Weights of a small transformer language model: width 256, MLP 1024 tanh GELU.
MLP neurons of a small language model. Each row is named by its layer, matrix (up: input weights; down: output weights) and neuron, and shows model dimensions 0-127. Each number is 200 + 20 x the weight over its row's rms, rounded and kept within 0 to 999.
After each neuron's rows, "fires on" lists the tokens most often at its 100 highest values on Wikipedia text that the model never trained on.

L4.up551,161,211,182,216,242,225,218,197,197,166,223,207,225,205,176,233,175,209,227,210,190,200,238,192,192,220,176,185,179,236,156,189,171,203,224,218,213,190,197,213,196,230,195,231,175,220,193,201,208,184,189,206,213,206,175,188,207,188,158,202,222,191,187,210,232,230,199,157,213,236,186,240,178,192,217,239,188,217,221,183,236,176,218,212,190,210,198,256,194,226,174,189,214,180,178,188,231,185,227,199,198,215,207,185,214,174,217,226,222,227,200,213,191,185,208,227,181,216,198,181,211,201,211,207,192,217,219,191
L4.down551,174,209,210,242,199,226,186,147,202,185,204,211,195,220,199,186,165,221,194,195,208,205,217,181,213,239,186,198,225,202,197,211,179,207,180,196,202,151,212,168,182,229,177,189,174,205,182,182,192,193,168,187,226,203,166,196,213,195,188,184,225,203,164,247,210,217,179,188,201,194,212,185,163,201,200,170,208,169,173,197,237,171,222,222,230,194,167,229,191,199,189,154,172,208,202,188,222,173,227,218,221,186,175,201,220,213,174,216,197,189,216,178,195,177,196,193,203,210,185,199,201,184,214,192,223,206,185,223
fires on: "ay", "ent", " br", " April", " met", " en"

L4.up506,219,210,200,194,192,229,203,230,166,212,190,162,205,189,166,230,220,196,194,163,183,210,173,208,188,220,189,206,199,244,190,163,213,142,181,172,222,221,203,188,195,224,200,203,181,196,198,227,219,157,216,209,172,210,173,220,200,193,210,216,194,182,193,211,168,221,201,171,180,227,193,213,194,201,206,223,203,202,206,191,245,201,183,191,232,198,201,203,220,187,206,208,234,207,221,206,197,208,203,203,193,248,206,193,229,214,249,209,183,181,186,194,162,195,204,166,266,175,203,174,165,228,147,220,195,196,168,191
L4.down506,184,201,253,211,205,219,184,182,165,220,178,205,190,209,198,172,208,212,211,166,207,219,201,208,197,201,165,215,179,207,200,193,224,157,183,201,218,183,183,191,197,203,200,218,209,231,215,187,203,201,209,240,194,218,222,192,168,190,206,201,216,191,193,196,177,215,175,189,216,230,233,227,156,180,178,216,230,211,193,211,213,213,196,223,220,203,225,199,172,197,194,231,182,217,194,228,194,190,246,209,211,223,188,228,188,216,187,183,177,171,213,168,180,196,213,210,198,169,212,219,210,209,187,212,198,179,193,167
fires on: " re", "E", " Ch", "ob", "em"

L2.up337,182,202,192,200,201,205,194,182,160,173,203,184,239,208,225,198,227,204,176,225,174,198,191,156,207,175,199,236,197,197,187,217,232,148,189,216,217,194,214,241,219,197,221,198,199,194,199,209,185,202,182,193,215,221,209,221,209,207,199,174,189,181,199,210,173,229,218,193,204,214,213,199,198,194,193,220,177,229,223,201,191,154,235,212,225,233,188,210,243,160,185,214,184,177,184,201,221,245,206,198,180,226,209,223,231,185,219,195,168,165,208,205,193,187,202,220,198,212,205,201,219,208,186,206,198,213,204,226
L2.down337,212,198,211,183,209,172,190,148,205,182,208,217,219,197,202,192,163,158,213,212,194,230,196,213,209,197,182,202,176,210,197,207,153,176,208,176,219,209,197,191,194,187,224,186,176,205,219,173,195,189,187,204,198,190,215,180,185,194,214,236,182,162,218,153,202,195,182,196,164,183,179,216,210,192,193,199,173,230,234,214,224,216,155,206,216,177,186,198,208,199,214,193,178,226,205,182,187,216,206,235,239,200,236,137,171,173,200,212,175,204,196,195,189,208,193,253,195,183,178,218,156,215,210,210,198,184,175,191
fires on: "z", "hen", " def"

L2.up263,224,186,234,186,223,197,164,237,179,198,222,214,181,194,213,189,209,189,184,170,212,218,194,169,190,191,226,209,225,198,153,202,182,237,212,206,194,191,225,223,227,207,205,178,186,239,227,216,195,208,169,197,223,210,181,189,176,185,209,198,224,237,188,208,210,171,176,172,191,193,216,182,214,220,209,191,152,196,214,174,210,190,162,172,195,195,181,169,157,192,208,182,205,172,229,203,186,190,193,198,204,185,163,192,204,232,217,214,200,217,196,199,204,241,197,210,216,214,187,215,209,197,226,188,230,180,175,188
L2.down263,196,208,193,234,183,189,154,185,215,190,186,211,201,223,180,208,195,162,219,240,215,202,226,243,157,197,198,210,188,216,199,180,207,194,183,192,228,168,206,166,201,168,181,212,218,236,214,173,188,194,176,207,208,191,220,171,207,174,162,199,197,176,212,214,180,198,213,213,173,194,203,198,188,220,223,229,214,194,209,163,202,182,214,204,223,194,187,211,174,193,175,223,231,196,201,212,222,154,210,204,213,202,180,193,195,190,223,216,240,194,175,185,210,194,198,182,210,209,168,155,247,230,213,248,215,183,222,172
fires on: ".", "ow", "on", " R", "ar"

L2.up719,197,226,187,208,187,206,155,236,206,214,185,147,191,224,210,206,237,182,213,187,207,253,212,212,187,217,214,195,201,209,184,231,195,216,230,216,193,164,183,205,194,218,243,181,182,207,194,198,200,201,165,178,218,175,187,237,191,176,177,179,207,183,213,170,194,210,195,230,189,224,215,183,176,216,219,196,217,211,213,226,202,205,185,195,174,190,202,189,207,219,199,214,202,184,213,216,235,228,192,202,180,217,189,188,177,180,212,222,222,202,196,219,210,215,232,178,205,196,181,212,215,220,192,223,199,202,201,207
L2.down719,197,217,221,201,219,197,210,200,203,204,201,178,207,220,199,211,229,174,261,202,201,210,213,185,208,198,187,201,218,173,208,218,181,184,224,205,232,201,178,244,214,222,247,180,205,213,214,203,199,228,210,192,196,192,199,225,185,225,185,219,173,186,177,194,175,203,226,210,193,199,212,208,152,219,152,182,244,200,186,211,172,196,188,203,206,181,192,199,204,214,208,182,197,161,247,228,219,194,220,228,184,201,200,163,195,182,208,186,195,204,190,194,194,198,220,186,228,202,198,215,192,208,205,186,216,196,212,228
fires on: "h"

L2.up146,199,210,169,192,244,210,188,202,218,185,211,195,176,188,175,180,184,184,209,194,195,206,232,187,166,200,200,183,181,186,209,175,216,223,199,216,178,214,203,232,203,203,169,173,192,189,226,224,161,222,239,191,172,201,235,188,214,177,210,208,219,172,224,167,203,197,153,199,201,214,194,175,205,186,237,194,184,235,184,197,208,207,193,218,177,157,190,219,217,190,179,170,224,180,192,180,187,214,179,183,194,196,179,181,224,182,200,187,180,154,160,188,218,204,204,178,195,183,217,195,185,202,202,181,210,207,198,212
L2.down146,220,199,216,211,237,185,197,206,179,204,207,192,201,206,180,165,198,181,189,198,194,201,210,232,185,170,169,144,158,192,227,183,219,215,223,216,205,243,239,200,185,212,179,195,188,218,204,197,168,205,205,190,186,213,227,204,205,191,191,205,198,237,205,186,186,212,166,233,219,191,178,175,171,187,190,195,193,218,195,215,186,200,196,199,180,177,155,191,220,176,184,176,216,193,186,169,193,210,192,207,204,180,198,166,168,190,211,182,172,176,183,185,238,206,213,187,174,196,231,199,171,193,210,167,216,199,216,225
fires on: " most", "[", " dif", "if", " more", "c"

L4.up715,176,264,167,198,209,191,204,207,196,190,224,177,209,204,214,242,221,209,182,200,173,248,191,200,207,236,206,219,197,222,184,201,200,195,240,219,210,191,194,243,206,183,208,206,225,205,230,181,224,205,202,210,175,197,217,190,224,193,172,202,187,185,251,199,176,180,205,168,214,214,174,177,179,214,217,226,201,216,170,181,217,218,201,207,223,188,187,179,202,226,190,182,227,191,236,182,185,227,195,192,222,188,180,190,222,179,189,216,208,227,230,203,185,195,192,188,188,184,211,218,183,205,189,204,215,174,190,185
L4.down715,200,185,238,190,205,210,204,241,226,192,157,223,187,183,231,182,216,231,196,192,191,219,201,206,205,200,190,225,179,213,222,218,176,206,215,181,206,201,173,197,209,191,177,166,228,179,170,206,173,230,186,184,178,185,216,187,190,205,188,167,217,194,159,208,180,207,208,196,210,235,195,251,165,161,176,221,179,199,182,205,159,233,187,207,197,180,195,177,189,201,216,197,162,213,245,195,186,196,183,220,199,212,200,209,208,228,213,196,194,213,224,219,200,216,202,183,197,192,195,199,198,192,182,168,186,170,183,193
fires on: " sh", " Sh", " rele", " dec", " air"

L2.up13,235,220,192,201,225,213,221,220,217,204,219,167,204,159,176,178,213,205,167,208,216,212,207,202,183,221,186,225,206,219,193,205,181,223,224,222,192,188,199,235,212,187,181,184,219,189,223,208,213,225,194,187,197,182,193,189,186,193,213,146,209,166,213,200,211,201,186,182,205,207,182,200,216,218,168,227,223,184,187,212,208,184,204,157,214,177,200,239,194,233,197,197,198,228,193,189,208,168,179,197,205,173,195,209,223,184,177,206,219,194,192,201,198,223,183,156,167,191,221,210,174,213,203,185,183,205,186,165
L2.down13,239,213,239,194,208,213,233,183,211,190,205,197,184,151,196,211,159,215,179,230,235,195,230,217,206,219,171,226,177,188,216,200,194,212,205,244,185,186,223,232,209,193,209,199,201,203,194,183,185,227,187,203,210,193,200,217,194,201,200,148,194,198,202,206,190,202,214,196,170,209,215,190,204,187,193,217,218,210,216,238,191,196,195,199,198,199,184,214,224,215,191,196,190,214,203,218,230,224,171,194,193,222,197,202,216,207,197,227,183,217,199,208,199,224,168,184,191,177,175,223,180,226,192,181,193,173,169,164
fires on: " Sh", "sh", "ot", " sh", " un"

L2.up961,191,185,214,190,216,199,205,193,176,212,241,201,201,185,192,216,174,181,194,214,226,227,188,212,210,209,166,192,159,196,219,165,180,228,183,175,179,187,202,190,201,232,181,181,179,195,238,239,207,165,177,238,174,181,197,213,211,179,198,217,189,173,202,184,236,194,205,181,215,182,201,181,202,196,217,208,177,229,201,197,228,226,216,216,209,158,213,220,223,194,161,196,190,176,206,203,210,155,185,182,203,200,196,183,221,195,222,216,209,201,197,237,136,206,215,179,179,195,213,157,245,167,191,210,229,193,204,197
L2.down961,209,160,223,185,174,226,180,197,208,178,210,181,193,216,187,229,167,210,199,189,217,177,217,201,192,226,184,210,210,213,165,200,169,214,170,202,198,165,222,171,209,210,197,220,222,224,238,233,196,204,217,240,190,194,202,199,168,203,161,185,191,210,194,201,224,202,231,206,244,188,214,202,200,195,197,199,186,199,207,185,227,213,212,223,214,200,192,223,217,196,170,204,152,190,220,200,164,215,165,219,199,232,198,193,251,173,186,220,189,187,195,205,167,203,215,175,181,191,174,207,240,210,165,234,231,191,226,194
fires on: "ent"

L2.up715,222,194,214,196,230,228,182,194,198,202,215,200,203,171,183,205,198,188,201,208,193,226,208,176,200,194,234,163,198,206,221,194,218,174,214,206,189,175,192,201,226,241,187,246,217,163,191,231,176,219,179,186,200,178,204,225,234,200,181,218,243,213,222,204,209,164,209,183,196,204,204,197,174,208,191,251,222,181,236,205,214,186,194,211,210,195,242,202,231,201,211,164,188,209,227,181,202,193,172,236,191,212,189,212,164,221,223,202,251,185,183,181,206,199,199,196,205,217,153,207,202,232,152,190,207,205,210,200
L2.down715,232,180,212,179,219,219,206,215,188,192,215,149,179,192,200,189,201,229,211,208,193,194,225,223,199,207,228,180,209,213,204,148,200,212,209,200,190,210,191,193,190,214,160,197,203,192,211,218,215,204,189,210,202,186,163,195,200,219,193,202,203,231,215,217,206,202,180,181,220,197,198,208,204,191,192,231,180,178,198,188,220,151,210,226,170,205,220,193,229,242,209,175,172,204,170,161,181,226,183,214,177,201,203,230,175,216,172,199,195,193,203,212,208,204,168,196,176,213,186,204,169,207,181,176,181,215,236,199
fires on: " con", " dif", " pre", " cl", " dec", " ob"

L4.up702,212,202,176,228,255,240,191,226,185,204,190,179,176,177,185,178,188,215,203,233,223,224,188,188,188,177,189,207,164,190,187,184,225,224,192,206,183,197,182,158,181,185,182,207,229,183,210,205,177,216,196,200,158,216,217,176,218,220,182,212,212,207,213,176,253,190,159,223,185,245,185,234,208,196,174,203,195,205,235,159,228,168,181,212,182,220,232,213,182,225,206,178,216,213,211,176,224,208,188,201,205,214,189,197,223,216,228,213,200,197,189,169,229,200,210,200,193,214,223,216,188,203,182,208,201,195,183,168
L4.down702,198,189,183,218,237,196,234,190,167,226,153,201,193,192,197,192,164,187,205,202,188,237,196,208,228,183,199,183,182,170,205,179,188,189,210,216,208,190,202,224,207,186,213,222,210,222,183,189,171,223,185,200,167,210,217,161,213,195,199,204,163,199,232,164,215,220,204,194,200,229,196,204,238,172,188,171,152,204,199,205,207,197,174,222,146,194,206,171,216,174,171,212,200,197,219,208,195,221,221,243,200,217,159,213,187,173,194,204,181,209,189,203,212,209,178,202,195,223,190,224,187,220,221,190,190,190,192,206
fires on: " con", " sub", " dif", " desc", " Con", "c"

L4.up373,192,197,198,185,209,173,214,228,226,241,217,185,199,188,177,221,218,203,180,197,200,235,213,190,157,204,174,210,176,191,234,192,181,196,210,209,199,195,202,221,192,192,217,198,201,215,200,205,229,197,197,177,236,176,174,203,228,214,181,202,175,152,221,204,246,183,171,202,168,221,217,173,187,194,215,227,232,220,178,201,168,190,194,170,205,169,237,190,230,236,208,177,205,185,214,216,218,220,214,192,230,186,190,193,202,194,196,208,206,172,211,221,168,207,203,208,206,198,224,196,228,194,171,198,182,196,197,171
L4.down373,168,199,197,174,193,199,185,234,176,204,194,186,222,183,196,185,211,170,201,172,165,175,195,174,201,183,141,202,215,190,248,172,203,208,217,226,233,183,176,232,216,244,222,173,220,211,209,198,206,228,207,181,212,192,180,206,200,205,202,229,157,183,194,193,192,216,189,188,205,155,227,196,194,221,208,194,211,204,176,206,176,207,227,195,181,206,227,196,200,226,245,188,218,181,206,222,208,195,209,212,191,235,193,183,202,186,200,213,207,206,198,199,201,209,206,179,182,197,216,252,193,200,187,191,195,199,209,192
fires on: " Sh", "h", " Q", "sh"